From a checkpoint of a small transformer trained on Wikipedia: 1375M tokens, 5246 steps.
MLP neurons of a small language model. Each row is named by its layer, matrix (up: input weights) and neuron, and shows model dimensions 432-687. Each number is 128 + 32 x the weight over its row's rms, rounded and kept within 0 to 255. Numbers have three digits each.
After each neuron's rows, "fires on" lists the tokens most often at its 100 highest values on Wikipedia text that the model never trained on. A number after a token or word is its count.

L3.up2273:137138136155151173124094158146077076145063137085152175106132101119153134125095099131163132167135119109126136144160111120164096092109187123098126179118097077177122139131101128151156117118164131135200099100094131124169093131154220112097094159112108118153076120127152153142118114156113112106112086077153088122113130133075099148113106174116084116144132082109127085129139092160154114103146109119212136128127114114127129138123132153125110102179103173167100152124088151153125079140145087113151125093103112136212130158156142060114043076181182133191140129097194104152144141086174122066116167112099130094119162122145134205163121165171198107122117160163180116142114146134100169113154145155130138117149147140113111148134100188200119137140114117147124160092142181096158154154161080
fires on: " " 39, " were" 5, " be" 5, " jump" 4, " •" 4, "v" 4

L3.up2162:077102165161101102159135148088135110140150099135162134201093094091123139162117166144145110118104128100076104165202145106092132135184159061111103079087156111097177197121094115098142137157081081138123112109116103144109118144054139107065121125174104099154096120141167126156081100114090145115158138076104104147117120172130125129140113160108084119152141141114126157077111095090134144151144075162110191210105156156087109084118136181153172141140143113124136166142146107114119066148120112122100158151138103142140121061167133084129156099162143099161138136152144141083108125126087146103104125149099158166106155145113160081094148183126130184074153179115115166149150180131093125114111161099131139143130141164140090201142090132094166135114146139118118140119127116143113139193192152
fires on: " as" 24, " of" 14, " that" 12, " the" 5, " " 5, " and" 5

L3.up2086:099165152167179112150149173082115114157096116119114104195174086113053149133100199138167117106144163196098110133122137107067094182088136094113128187147119118139144114118159135074106137160115116126170158142103135183156127168109102119198134159100129153119147129117120163133135085075147091156145167208194118140113175209147150155130120121146113148094130194122158134122085159092146213133079094104112138102072179141201182153180114067113133112105117103137165157145106165146144164147121136130115104136061157126122121075100160154108117126120167145176148074139135170105132133100131112169087113103145076113087107222137128154151127173112146121132114111134117151074116123172158060085135113082204067104108132169131155092145199117122146118124100065032145092134150119091136161123080145
fires on: " de" 22, " of" 14, " between" 7, " near" 7, " to" 6

L3.up2835:156180125114115130157115161113117129151122154096123174126084118107149206094196137053195112105099144173136123196074141053168120145110115173086099111130112161151101118119187124100091167100152114123171129204142153166119150082128108162171093168106172165140070157067128111118072109106141071139104139126185130150104085120113115171122117106110131125132096145128151147118140082145153146133132158124151052151120115088125123097118161137126128133121139184132065138149104177116211159056077098188105099153188062149076090187143128168142139110163211114151146200105135160149182057059099114077090090086116176121141125132175098151129126096069151153173066153109164131094136201098147088087121183117101125154126135110093160153134085144125128138149102192138074113152189106105121183110134102
fires on: " is" 17, ")" 16, ")," 14, " was" 7, "," 7, " known" 6

L3.up1544:154113151139190123119111191078169066100177176130164159171138121055147100072112103103157152190142148077094169178115117118138155064108114108123146100143132118142135150119157130112091118159132171119085147156140145122124114092115099150123190168123081172060101155114117151134140147094092151158202181154132156138112136062130128131143143112137168088182176189150145132132121147104116143123196095114167119126141181043115145107189146112165115112127113159159086156142141163116154112128160172129097146126127107144134088185155121145093152116171069139203118131082160088078103000119143084138115094193154092121129113051113139058203126094073071132152167118134122156122116130101080121120150146149119168228156118104111114064151121142127079120109152211133125108114184103097130192117110125
fires on: ")," 21, " =\n\n" 21, " (" 14

L3.up793:127119166123081066113105094140179143140131116113114167088120103158099193085087119081140125121138114188099118248124190103170144129116071142110167174130162126123152089149108086046148097107139132120090118158165164172137109176118142167129016104053128127143128126117062145099154141126132093110117112146177100155122049108132079071109141116101165122096105116109186125105141152143125125168161171129116093196117115138149091148131176133119127129108090064099147115125111110170108110092075119102053138088137163137092104081147092173171110092132165191124093077101092154099198132107128126137085193094125124093054113119190125135161129133158147127147176150119115096129139206145085122124093148139131122174087115217117126090103058123171123153096102072146138109145114148160070103114126122
fires on: " " 53, "20" 36, "19" 7

L3.up180:142159137167139113161162150172094078143121139137126116152158167140074053138115178168133166121150167081114109255143119163135173141092065156063116152095075108160164091221171159134138146106131197153102119127143151125074102068110203135095125154099094123154124168111115129165086169127104114136104137119130128176151115092152110118144129069133114132138083164121144140123128179101203171149084122106089073158088200150140149122132126077066120090168115164095163129165168143128175139151166120129092134131197097085135112153124113130167171108161148119110177131141141167134026152125082136165112170115088161162136146156107157101105150128144117147111093055143092108104127139043102096101137050108139169183181075123114143116160139119126127125132088118140110165162141109124088165133132101
fires on: "." 66, " |" 10, " " 5, " (" 4

L3.up299:115092177106188135102080152127132097155118157029112065191136129123125162106083137167176125153165074103053144128101131149173174072133127080097135097172141150099124129076148090114119098124140169118127128123182070117131146105132145118109149101134148113129085137087115156150134081118161137130138156126159108118127144101124167121154136119141124139124094050217182144102120104100089081141113103167211098124147169135182142106164142100129136150125157131104103145145137114155088104109129071127111174100107143112134096142093130084192120126128149061147148116145126124142167111145145074098178084150148153144069123134132182103140131071177115160106166121140170151091132152078172119161134102149103125088140136144149159104166111150118152171140186128130141166155170088048111117117084120
fires on: " at" 24, " (" 13, " in" 13, " with" 10, " from" 7, " into" 6

L3.up615:154101148173093143130109136080143076138081117133142134092097135147116115085113166164103204161145107147111179201117094117099183155145113141136083162127062104110094118204092118097105186104171138126111140106128102087132185138094119139163143138116132129093166142095107126115119143146128101158140118022142136068083087193121126102158130086107135090114118049101194131181150080127107111160163127195099102152132153135181139126073106151097126125117078143142124140147123139108105097129124093134133126076139175137183126146154127074097094149137131106096107154107124128142166167142143111152141140136119112050130128134154079135119188166207149165191118119087116145127168157156168125109112168135160176151156167140134118138213120147133104111156053127140110126151061087147087136130131190
fires on: "20" 39, " " 22, "19" 9, " later" 5

L3.up423:118125172161096104155146082099101072054115117103138127110106083150060136119159140127129152134126129134063134154134123134089090136130146050122140137134124080151166076159145136135077111119134088136147127093063101135134161154133140162149179136177175104104126134153115105108128145144092085173075113160138107104105155164091119118068118073123106154141137134103135111117106169110103168140150061163126137190148192127129141127120120119142157230180075188098136131149161109150086098124103113140115183163110125118148097116101147084114113084118138118131157077180055220100129122121151042118137090100161139194062167179133111096197129066135133145144150076123091127127175129093105098125163118133158202125118073162105098154143175025115130087102073121120080096127132099121129243181147147
fires on: "." 49, "A" 11, "ip" 6

L3.up2366:130185112196169154128150152134131140186124099118122142146176176080112127150149188120156150209124097140158114151084138151135134186177134126137117196135177167183149042092141130107114136102097185113092086158204191128137118138175162132112131125112166100188201114132171158140101184118175134107157085094076108131189176161129099104159135104157126148124053148104101187171119140132096105103090145073169124172144133074084163110111240154179075173148158150115138081130079145142106101136106095128138113083184151142169138123126170071106151182113158081108149121132154143137112122085103134138149076171074129123133151096045146126132135078118117154137089169123127103139133100160074133159120060100150111145155110086198166103111130111107060124111109140075106090135129081105137185145096163
fires on: " n" 45, " l" 22, " |" 5, ":" 4

L3.up2097:132107174110135187134189105092156102115104115052108108097128113120132075141125090160161121120103138133121134183154067131181130172142162085114116114162133098067182157161173125120139126176162179146142109136184106140179171164172153157157131131154146104121152142117138134111121092142107164112129151134112134134128165102149127092146104135112101173146125150115102128207107127080188149159209115144069185097122115181115135090141089146036176146148087125110148102158081116172117082159150125102105090087184069080120100082108112181139192092132117094103089082095133091069075144118128146097153115125135104121107153155063133092152131105110092074117108126136158132086177138139116145056151202113134170098067097159089118143105149119174152093085166118129148084187105119135167127136164155
fires on: " |" 41, " " 23, "1" 17, "0" 4

L3.up1928:162138122150139121224077145128067095068142124183172132141180155088120125104152123123063133161166092117122143151127133117124203102178080055111202119138047101131119150102122131124094098130133195127187138155228106133184103125140159106147189123154160135129157139106160140118144102120123069123110134098097147156092147179162148132142119102062122135114167208098119168128116178077125165094150119111145067075133166166113119156106134124120103175135084094160124151122149100109176163085092141178129082134097151125131134080139156100190121189132117133141165137131129159152171089118169162089162143119148127153060126138129121101181180102148079198116102144144107113115144143123129101141106107134194157147114139131118116044157129124162119062107136149136153086171149134116146130175169156
fires on: "." 60, ")." 9, " conc" 5, " " 4

L3.up1651:113134108139133137198122082166129080147088128116109147062121120136100042228158107112177195120191073170114076107116140136179084122109091136137187069114099078186155108118152077126090110158147135170135149125100163095184136137116119152119134176126153105110103147074118097118122187153112137016127178133105133123142134123134103194110069125145149085126126118134177114141133101141163181182145125149181147159172146105115078063136030083191134192162153126125157129195129072184134085109115112124196074140080099107129138152157102118134109112180083087129118120116130180131105184141116116094189144104089152141093049110129110110060111088130120104172113161221097149124115059142129210153120132115190112160148091093112071108149164111122133087076125099128127216158109151108127108117119108
fires on: "ic" 14, "s" 11, " /" 11, "%" 9, " |" 7, ";" 7

L3.up2141:132116150160205144129158175111107075141116133122166191127099046193134129142128144127049127173165115146136127112137139153117090156110137127181146099160148120112172152132130139113101133172137138136097145077127122128139136146148116113121081134163115166100128142121112093130115166181161065133115121123104128097148155145143137050058139134123154130136111140124127149139142132061192127184177114069086175123067172143151071145100121090100127123126079137135081094140138111146089119128105152129131155102185129134137084150170137055151133147165137126156127135138115126168106094117149138131140103150085128085097148179128147127128089086150142184105136105144100077175131131171087078130154116135149138088128141115152127126176075150196151162191131085168091149143145163186129088036065129
fires on: " his" 27, " up" 12, "y" 11, " \"" 8, " her" 5, " hy" 4

L3.up1391:138103076130149116102092158127119176133129101065123190156077125198146112095095118131165108126137144205129129143112073118155192116131070068111116130154186136137131055218092148131144128163135182071153089131136051088100089077121174144154061130176076119140154131152077097151107112124116077166100097121131154163115111158111094180160143090076130139124108142116108130115152174115098090121127175160156115120119125180189104091161154175140089089176127171139159152074126129125117140158165176103116119170172209156134144126121193109089143107141173098149133155153138130122119146112135124097092097108112084126201114136113134192092159127142160080142106076145116092158127164129131100207126165079148120098130139111115117105153125138122143168140119069174111134099108115102161085150120120
fires on: "." 42, "-" 5, ":" 4, " Title" 4, "\n" 4, " |" 4

L3.up969:125098132138172104140151142123162143138182155209115108142147107131181166150102113107125099116130155150109128123127102147098074083084170149132165180123104100139161111168113101126089124092138225114142116126118119173131122158147178112166163122144140122098133122109095129162184111125141095136133118156141117154171138076076085100104111168116072150114156132141142148156108139134135193106176097108126085113100198074217141155096159145114147155098092046094103116113112146134109145099157143144125121164145118143144088096161114142127091116123132141087162156124114151125164125101107170125090113157168154089102105178202128166123165131099126096127167134164114099080172165197095141102119096162132146140130128124181135069137164117134162116087182131133124143173088130132135125187177138
fires on: "." 65, "b" 8, " |" 8, "-year" 5, "p" 5, "born" 5

L3.up754:140102154130100176109144091100089158117157106066137198104140116066179134077082131187099127120167171119105107142153146109163147134100104120130114134151126129097181193091180098142162082161082110072159150141149147099124181169141095124102136154135177161127144079111135094121127166071133140182160146174171120185159142097070129136118089125135125163125128125102155164091137132107099173103080189148159142165100127106090105134104080122149124194111076109130135098112168125143126146121090113152077119098141150119181108102182122182130133130070140110161164146118090103132126096084165158130171122108147157138133124150118146099140120120165104191106128126094114112111129174134107108164130105087094102085096156155108106158051112151141146114177183116154093181115113077133102118092096213
fires on: "ing" 16, "ed" 12, "ud" 7, " back" 6, "umb" 6, "ian" 4

L3.up1236:084123156112127165141171122119171140149093153051128095112099074134189154131146193163130132116121144181078121232121144107142107071129168104128140113169080099091092177149107185145183093196123107188199135183153114115152090139159123150117094156143193157109086153063178138118114117131104167148147124212081146146117129094184158096155183178070152115184105078080147069181091131087119127087092086134119148211092167145099129083119121190140155109111122136114119163165105156103101143101175128123142114088139130132095161086100140087124157096131139130087109144112083111132143135076128162174148143067150114128137139094083101125109175169172122136127082060108126171113126142074086099078129111122117142128080125161135150127142225155119139113163165133115132178178106101169188091174145175
fires on: " |" 37, ";" 7, "+" 6

L3.up7:063117159155143100089104115176136120103141063153131152195119108130176118121109136145156094141118145190078081227218167118149150141080137171152164134106072103090175054126067111135123110157117067153191108134195173120175152146208132094127102171050120141114131159114121120122168113136170149113161186146105143074076143176171086076176123115106121112136132093073114100106136128159132176184071069150142128141150177133154111150154148153178156108131067136097111171149176162097139080113193119177144136112111082166205168117154109086123064174114162139124181124152110181119106119072107107087127115122122151131135157131068133174091153107181088082136104152167115100087107145131101143084112142112163103110190096082187161181181181129123137124167187127123138167135091125128132114128137111
fires on: " Am" 22, " am" 17, " ass" 12, " ag" 7, " Ag" 6, " As" 6

L3.up2534:211146156176111171135094089126123066142143160119144147107103102110146167113144106136091081100179131111134113139131116151163106118066163127145135118120112116161123077063104136140173074147113150133146128075111122122154123171143113078104190127101110161187169113115152118106142094101082149126156126139148159149137127116178111145188106082155096147251139159195186097126122078133117133138201122174073150110148112088158074172161126074157200106102114155110104117150103071123086154128133121139174173131139096157074227167138137182128156095122147150140070111208176173161154078076144086075116156149081155141127126124119078158168117106108111137137110105148109131118107082093143097115088176103088118098067128170160122118094143113103115153058153136190093147132165115172151143042155129
fires on: "s" 17, " un" 10, " of" 9, "aged" 6, ":" 5, " by" 5

L3.up2091:153124137144147129116121154086126142139168149179102130216122142111100147150074061120145123125176113105129141235172125109108070171099116129105098134131126115089111116152163142082117130147129103128074124093121142119105118221150172143086132181101107187118118117118131123211149092089090142131139118131146111129125115083119089127089063104138067169109187136082198103059089120141090140083158103165176131099127229128119132138126172133129142149119197117101085131123157171118106088124127139122138114140122071108122089109159131114133081177127172132096123117197124151155163114116143085130166115120136141172152160097138112155177143040143102133081084104156128103176143131130132118082190089133160114144157132099126175131085162126117142162101117114121112149128136162146080195154131130
fires on: "," 56, " and" 33, " &" 4

L3.up1881:072119114133134120146144109152167107113158091093108129078211115112107132196204110082150130106086132180149131090154097107152128134120145074097146142115063124117072165163123134141119144143099068112052138108164144136149163122180126146145157063118213112135117154142100150140129115154094106086111156021109103118136099116136090070176161140095124103115099165134168136081100091147124171101167141165124144124144108120124180118133126151130112170208162157109097088158145154102118130165122155155143091128101099147091154137082117134089149117118128168129117186149120143160137157113126111082131137111129156111140119101097118205119072090164170128141166094119117126125131119110110142150108130136143097162190055166143097228131087111197197166138139113132145087098154118056104185134121102
fires on: "ed" 21, " used" 13, "it" 11, " applied" 5, " use" 4

L3.up1585:120137141107149173099130126119147070201159117162109123133137132083067130159149168150123195081131114126107098169109128100117082140123121113116123122156146043140061110132182099179094077111158153095152099133125136148135105159133107091110151181124141119178140109095158115134093121138208089099121135113119119132147206142165106128089152145117164175106138136143118116169095147147096155117158145155119127079088143100056119140186099085135140092110072094119127128103067116148070170134109090106190096089120101104110121093100152130077158136132159119211085155127128102128160141081123115046119142160137107124106112160099129158174113098148120141112143063167166060141094112061090130062131194113150165092088162097160125142154096106160188109128063160170079089129083128082080149138069148
fires on: " of" 18, " at" 17, " in" 8, "ed" 6, ":" 4

L3.up116:120087132102150135152096150131109119111166140101176121202145098132137189108103090132110080155192144207128095097109079131210143158166090181114078157153130084149137098103100073068158166109112117127144096103121106146176159090085090124107127148141149131112135152103111124127124111134142152091142164100088094127117153094092071112132109100128153198141147145086087132127147096144088153079140155093126090151089132137133164131168110145090106142168106105095121091177140095125094124095115163142136155106105149122126095097140157106098136148096118108047077129018061145165148100093122163113125141147148141131124113178117126097115075134154180113172125148124167148108112123095128112130142109149121124094099155115148188106080179125109158138102124135154020154154117113132092144116106124
fires on: "19" 25, "ing" 16, " LA" 6, " composed" 4

L3.up2490:093152101144120164122223131180156140141152126140133125116123108134144143125123165124137125115116154139058164242116084141150078092131142104121162142112103146114168139156149112144094131138184161100168131164174123136180110114160135121163148122117134118101114107163154160121119049104140130031143202148112168088075143094108090077134130115097159191167168205130106119106116151119036115108086151046157225069121122074138154125143069088056076084106090149144113111138113139154137102178114162139102100079121026145123145134163114095174144168091124132085126128117090108087119195115124125176125133225134114150125116131089110145139146088124105181085133143134095149141128156121186102150108123159143117149088104093096128156160128109059127145156142138097102143149173162147178080110155126
fires on: " |" 33, ";" 30, " " 14, " A" 6, " H" 5

L3.up1038:127144098137116106118108086141127118090163149158104178164117082159088135099139161093176150125135144134145093148208116117086130090096165113178149183115097140150154103100087132159101138191097122114039154176099154188099153106085116112083125174132108090125139117099078162148144132131064123105114118137100067209105134118097160186155127127107134118067174098156106108155096167093161062095194102140119118163109183094149124057126177082084194129151119087120077143189097109164113087126157124157181127113170180163106097127164119148142124150150174136084158109221106147175095156136187119165143193204088096121101113082136109132102137104126121158100151142183180094110120122139087168133139123122146178184143157120135162196167106120124156126113138128134091116100157065075146124116220149
fires on: " " 24, "19" 8, "-" 8, " the" 6, "I" 5, "18" 5

L3.up714:149151105115132115126140125076149124123154115084140148223089134116127062104189067136116154195112134108084150209129131193166115182143131122111168150109128058106135117132180115150115146137123206171190073136103176093141084105131183142099163111104109097107053155134071137163145134100112153143149144109120109160116125064127130141054132184130042116065140133099083134110119101083118149142142102110119084142181134178188146112094135126125117133171141148082121162131131089148048172056163180188184082136176057163165135166232127074123138144155119121140047147108148112166168095138063057101123132092096132111138111126185133188149077119128114086165078120100150115163144178126124154107116053118110142131084086113160127048140107073086189156100136165141095101159129143139102104126165101
fires on: "." 68, "," 11, " are" 6

L3.up445:119101142114132083110148079054198098163136159124105100144106137090152091083142143126188173151130157083129121142109137093142115142142188099084098117129142119088113098153114099097065114150114151163190095115169112139133078121165192113159148115092193110058147119097111114154104184128180142124171138118161075197104099117174118157133103135184149140116127081139113104195124113136091161128152116141109079076137127219155128159127136096122067137156172121127113094168148109105124192128123158130087121151154146126101095131100198124166112056115100140151165090121120152142170101189110150110119154130092174153110048141120130115180142124187173164092119078086193089099145100061130141121168041115112104145028136135127117181172128181083102123057098138147134130165101123115119096113090084
fires on: "." 27, "P" 10, "R" 8, "C" 5, "D" 5, "%" 5

L3.up1399:193106156113176164108135180141066179073138093152136145152097087141110107120113110144072121115118120169039115118110162146129183105115121166097099127166117059100144122078089118148157190163022139156102157145098116127139122116161179073119125124160119163052187127107144106199090136131121162158164107168087108123120075147098150141044153148086066090064158113125128100141132158128149140133103098108106155088168152131093122119100154133106161149126140131113160121146121088129132124175098134081136074107048104132204104134119167135170177108139132100171113051160132133160137117139085138091204080165159165145174114140094144139118154120091127118155093125158100154152109096177147104111117124096139118119122163108150141182147117107164166132092121148124136120158104170095114134081070193
fires on: " w" 30, "at" 6, " view" 5, " gu" 4, " ad" 4, " acc" 4

L3.up1953:132191133106164112130163190108154097107132189105137115107065113101088140150133148143100088193164145106125145129131118141106138160164137129128138174180135139129084091163078132115130162119106078130142076149104104146185148147101187188132171128132124118112108181139128174137149158136153116143129141123090147158130107108167094091180106167127110088098085167092147051138126083106085131093122130213154102155158089119147129153152083108085137133080131209085120141127144143121158080160154138150143141168177150156128171145092128092130182105148137131128160157110126155147123107155180089075135099090074106141160158127120131146150157079220119133086126137150108067119120135116056088123133116177162053094102106059115148190191145110125109106114187113118085098135156109142180146081148128
fires on: "ing" 23, " with" 11, "ed" 5, "et" 5, "ated" 4, "it" 4

L3.up273:150127202174140134143131114092138119138087130148151147169153119142097130168159120167109082117126154062146162160099117170160123120178041072149152107127128067113140117129100138122126092216079136119109124088122097116179088070112161146108113094150091122127120126136138176130144151141129163095122132181131185184146141179152086149141120071098107156179144133108105151150084101137155165121134158172059114181162163106138093082166129193154114120139146136098177154084076117116104141185144127147120105129141146141148076168124137106162146102114101128183103085104108110129122167072130124112095075067141148129176087123163143134102113128117103143105175151107129127060073125128106072114097104111118144067149092090199127104168132181137135127161146116161157136155104130118093113147186108
fires on: "." 37, "°" 17, ":" 11, "[" 7

L3.up2229:086124092137064160144172109113121130168137114105131166079147114095147113120161114087188176087122146124089098211141152092146130166133095149110199085155124141101108082116137101161130154133131038144163137145110152112157064076083093140143102135095172130095083138127141139041106143067131187086145101161175117194136091097115095132198147167146133126121117089130106132189130187086253141129113071169140119232120131062114167108121134166115149138144131140138125158130125141163112110197142138150090129141151101077165100154098113132108161140135097099122129113088139095082104144134110100091207158124165130175135158098106074101135136081141181161215175085141089107150139132027104135114146087097148143182048119102110130179158190145108181084133173163135105071154083137175183141157109153
fires on: " |" 64, " " 17, "0" 6, ";" 5

L3.up531:131126138038099105101174054097064119115104123144111078162091076160173102105113108183155178134135161075119125129141138156085137099107162082137115173110083151157135069191161163112125143163105149135121198104154066150136145123201130108137070120122179118143120142151146115196163134133088098083113130126081091126115087135113052139203133120114118074137121140091106133102073111086090118154130154168136110113189144126156160133105106127107113154162115146099111158076129175070129117117147131192151109084097098107155108060164154119141111143130102142121146122115160104112135100134125115130132087100206127153151063127166138106137142065140124102120078158133142145171106141130165124107131129159161067127089143192105098186124104196137106084117139177109078161167125169055085096106078059
fires on: "ud" 32, " War" 22, " Ro" 6, "ou" 4

L3.up2172:116178127111128151146118097130143112090144124161175093102117138146137139078144163123126111132092146055078198139153160153121145187073139176149116069115129125103168108202072142078093142154167115133171100127123122135116138094165116146151144087096103076102166125132091147143150127127111112119139135131160115075050145149112115125090140159158135145092163115137119126174189119128171136223135151118087073136120158111158091115149087105154112060125107131202057174199139121123180092138133093131133154105157157126121121111118135117140154135140210094122124098108121125142165136077089129110107167143149146114107112207102196078159125115165132146137126148095137154100183123167085131144108161097119146097140108088148158110119085101107156086097119144146131068130166099126068163131130202
fires on: " " 36, "t" 11, " |" 11, "." 5, "\"" 4

L3.up364:107021092106100120182055141102152105110187084114130128183080065168097144172123091103151105164173190184126166118092158093164121116133141094154109126113092157150072142117169123123117103166147093128142092110126117122101147100148092166143208123142125091080114194099060125105090152120160146156100099117104127137021124110133116169136130136225101083122181153167117124160166061129112118164107140087088172116153152142087068124097152158146187127140099068231131164086114099108115165118118155113114163143140125113180101118128133136157139130164129125137109079085110151101119139155133133136145170119167148156130119075099163121101105095157138088087132121163138114141107109111099185107117141112100158115196124204164099140173135141189115167105119130140118157191124126134109141152071100
fires on: " Se" 18, " De" 15, "e" 10, "are" 7, "ve" 7, "ane" 6

L3.up1368:128091108140120191115096160116143153096144141088092111102099176168146140172127095100122107127151088136141160125074158117154168103181068113106157075175167051145158110133109085138163106116152171139106136197107137099183165069083101119151127175148115189150102166157116139160151096104148104098146155174152126138110109128155133129142116147103095104182204121102139139141201090142076092154103148117103138112138116101107162110173104163180122182136144165098153151142104118060112139130175107127076156121178152145168079113162174168122112132069169142163113117128100116058116129047104166109081145184053117089107155162106128124148121064113133136073088101167174139108200100132097096144098138101151141117161051193091077116178133083131165126115139128129111074129099163097157165162130167
fires on: " s" 25, "-s" 12, "-t" 11, " res" 9, "ret" 8, " ret" 6

L3.up2407:202102137069101137125132095076147148107164132092157187176093115149170150116200123149155188128139109168161125136093145112160104112158086126133154135121066099159178104194119142121109183164150193156149144141137154167145138135170255120073150102085130110132114146119110104132100192129136102116125127119122148147125128120129093126148101093169112174133143238127126165085145109160106128167139156137255122124085147174113144140134111199113138117155069135116108083142154149131097146166161126129161144117161101054125143094133096129156162119143151116139125177127122170144158063128141115153113121129147187048086140119133095185120114142158197160098132134110110118116074147146143125130125106133109126109121161140192117142073120167078133169115092118111122165157131161148109082139103120
fires on: "." 84, "\n" 14

L3.up496:118065166189160201127159121160089052092116078083181101092127125144143110131113141189135156142157187067108116114139151110088089164130162124104112147086107145110134124135143089107155139070116173130138091130127086113133103135106099127090092036112130057170087124132101137172121131118171115089120103123128141159148081139123115152148154201111089119108114149126108142122121086055140138121107148114192091123174076055133132156070118082140131160174078220093112194192087091169130110177154096126104150101163080157170151133124137093169120121170119144230118148078163129118123146136100199106203122176135183078152106138093141143113187097128148155151140104140161151138156096151119133168149028125015087133151147106137144158120120143144102134157080170126134092104148151165121220134139056
fires on: " " 50, "." 14, "ond" 12, "-" 5, " •" 5, ")." 5

L3.up1674:128123086131119145161124117095151166182152133087138145079156096145142114111162139095113128113115080127103207180081099102106126147108085142137066138149131136169178101141079106117167174087082115128085180159123149160051097092120166096100148101135108149055126140110070132140101164117105143151143152108106156148153126113129125138143126094136084133066094142067099088150150134118117079131176182168139136118097103136170156132118163077086149082126167186070163076136122189131089127143114175118171124106142142111147124115168144133146086132094163086125165114091127099126066149125154177173082147116107082150148129101050094073113161137125111130119110088141147143185168160167124122133085120192195107088187129094181164101081136098111099157124153076098145132108132160112113156116118107
fires on: " |" 34, ":" 12, " Length" 6, "." 5, " year" 4, " Peak" 4

L3.up909:133128168129188186162119147135171128149121165166129069106109115088177124135157122117084119109144126155092097152089148134145116083123151162148133141051154071158133211128129087137156162181077090179060098112137156150133119128168147131101100142129111106150109182162148134069127087107115159188098081167182161169103124112128150156099157139183152126193106094082131087132137153152100101099104130128112112134117126110132158138147087119115155125141034147177121082116100152137199177160080049094155059118074082125111128109152155162130114123103148145225099099101097118066122133148133060152163124094087155142139118201132126162090079122110119067122143106136170112117127151118148095115100164109168247087153083070097112122160097118065140094099162138057094116091086161123148141155145172
fires on: " at" 17, "″N" 13, " in" 12, "\n" 9

L3.up2615:112133099143150116075210157164158133089124126151086120197134166124103108128091135164174172107127174142121109121131161139165165115074145088129087131125166101101171128118084135104112103173132160139101171122082115136154131107092142119156176125103122138060124123101127138140166058156064129049139054127148147153136140128148105141111097116113093124065159177095112132081147138090114081102137155113194146106060212100154136167138145091118075126151127161115121123132146143115067158041149150162154147092147139131143152143145131117096104117111130142063121160148156122089142133146151178098143094142128095123132115102152120138137115076132123173096052144144129143181101120135098076096129062073130115075052123137167113099145156102148145111106149150162105151156147183133120205180135133
fires on: "," 22, " –" 19, " |" 15, " =\n\n" 10, ")," 7, " ," 5

L3.up906:149109091136114081072115131118108136136148119104139083093083068055108149092132125043136070080135127142138156102129198125110164118133133123140148144097066081124147126125129098086114102161145080093189154128122110172208197222109171171154177170194130096123138125118162200145154099136103141083109105135173125068130139074146120167170167058076098086079106116175093121121130151102175104167155102127089168158176181117120124181127107097126094127095134115116152170190169122184118162171127173112125158147097114105110160131175157116076114118162089149204129174144078181126136160135173149099076174093145152117087084148095164150107133126136119144119132098110235145134084146166105101132097130127137120118147085114121126115132144109075107199121113086000123107140111124103135114146141123
fires on: " of" 28, " to" 8, " P" 8, " for" 7, "p" 6, "op" 6

L3.up2984:137155171126153120197100141125160131110143152152166188143212072104097101103118134084148116124148102061105148130184091127138081149124160137180072097178100092096140106145110111163139123145145094113080137120081120160119117158113121143128103116166153132161149142142105111151077137117119056166079150131177142073071103176141076146136204132072129150142182120113120189106108109135165086124124155076116159139144133222211116117107113111164142152139098190070121113147119149182161161104138113130096113074151125176141127089092088070161137085143134183159150104153150126096151157186142127141078173090136127107130104114075122162109084086082161114143107127158091185117118126108103123176136047135165151120099150168106133114192084137148084134111168102183116129146121147109173111145108136
fires on: "m" 16, "al" 14, "es" 13, "ing" 7, "as" 6

L3.up2790:189196141103125209116143115147148116100147114126100175087105136130090125153143135171127131102084192127102162108151118114072129124136090123132091170108138074130083188177082187138145093163195136124145135032127146123120181168130091200148107173185096138204143111100148119136107132075114083083126124032126048095140053091168123133108099194097131121081127173076132150127051161078123175163137122144086094142136109129115224142139168130220118137171072144150088086137141104142112147087144178079127114117119184130178078162130157123119165155155154149115146137077079163151174085122166127118142132134198102120132124135112124121110124099188133136111158152134170187118158134131108114192134139108079165134079076146186125128124148115132130084190106081171088163151096132110089124118115080
fires on: "ed" 30, "ing" 23, "ad" 9, "ent" 6, "it" 5

L3.up2177:080099148088128058179150225111126115128130109120117074063175140103147109168130064125090096057130123077073131109116123101166095156141168103061125128109133161106131140145172182096178131149146114080173122124145186102108100162112105137102093121129157112126104089066134139148087092106135131150124170132113134134154159117129123147145134094079155164106104138089123135134170157170073150151134123079169184160128139052107127093134081169088157078090128118102135134100072158136118155114154114168176097069118105113134104162149167097157120165094131084075115144082066176113120084107125100181169110164095102101151125146143126112120170095109152166165202118130092192099125114099195111120116089134131149121091112124123141189139139122039126171166154114185115118118126111185148151198132137
fires on: " |\n" 45, " |" 17, ";" 9, " W" 7, "°E" 4, " L" 4

L3.up494:117128156160159113147058168133100096121095099097133188127174174101136124178123153111077124112050123092121231097152151127126108166139084137151032132162122109124098154134131092079099122128181140106156114119119157162176089141128079135115137080125089089117144093102147134120103114125100151136149132127099130220170141121124106125149177140159125138113122144121129140138106204093119160160121126166109146154072120109169086159135165179117139114115067047114138185176176154105162118106131086124113120118080110160156135139114176097133116162127152180186107100132184082105081103115221106103143113177108147105125148217145122117169145113105150145129182139183147115169187141207148151142114145114120150104108233124151116092150127095114108097077080096127097138141121145113136112119085175
fires on: " de" 44, " of" 18, " De" 15, " des" 6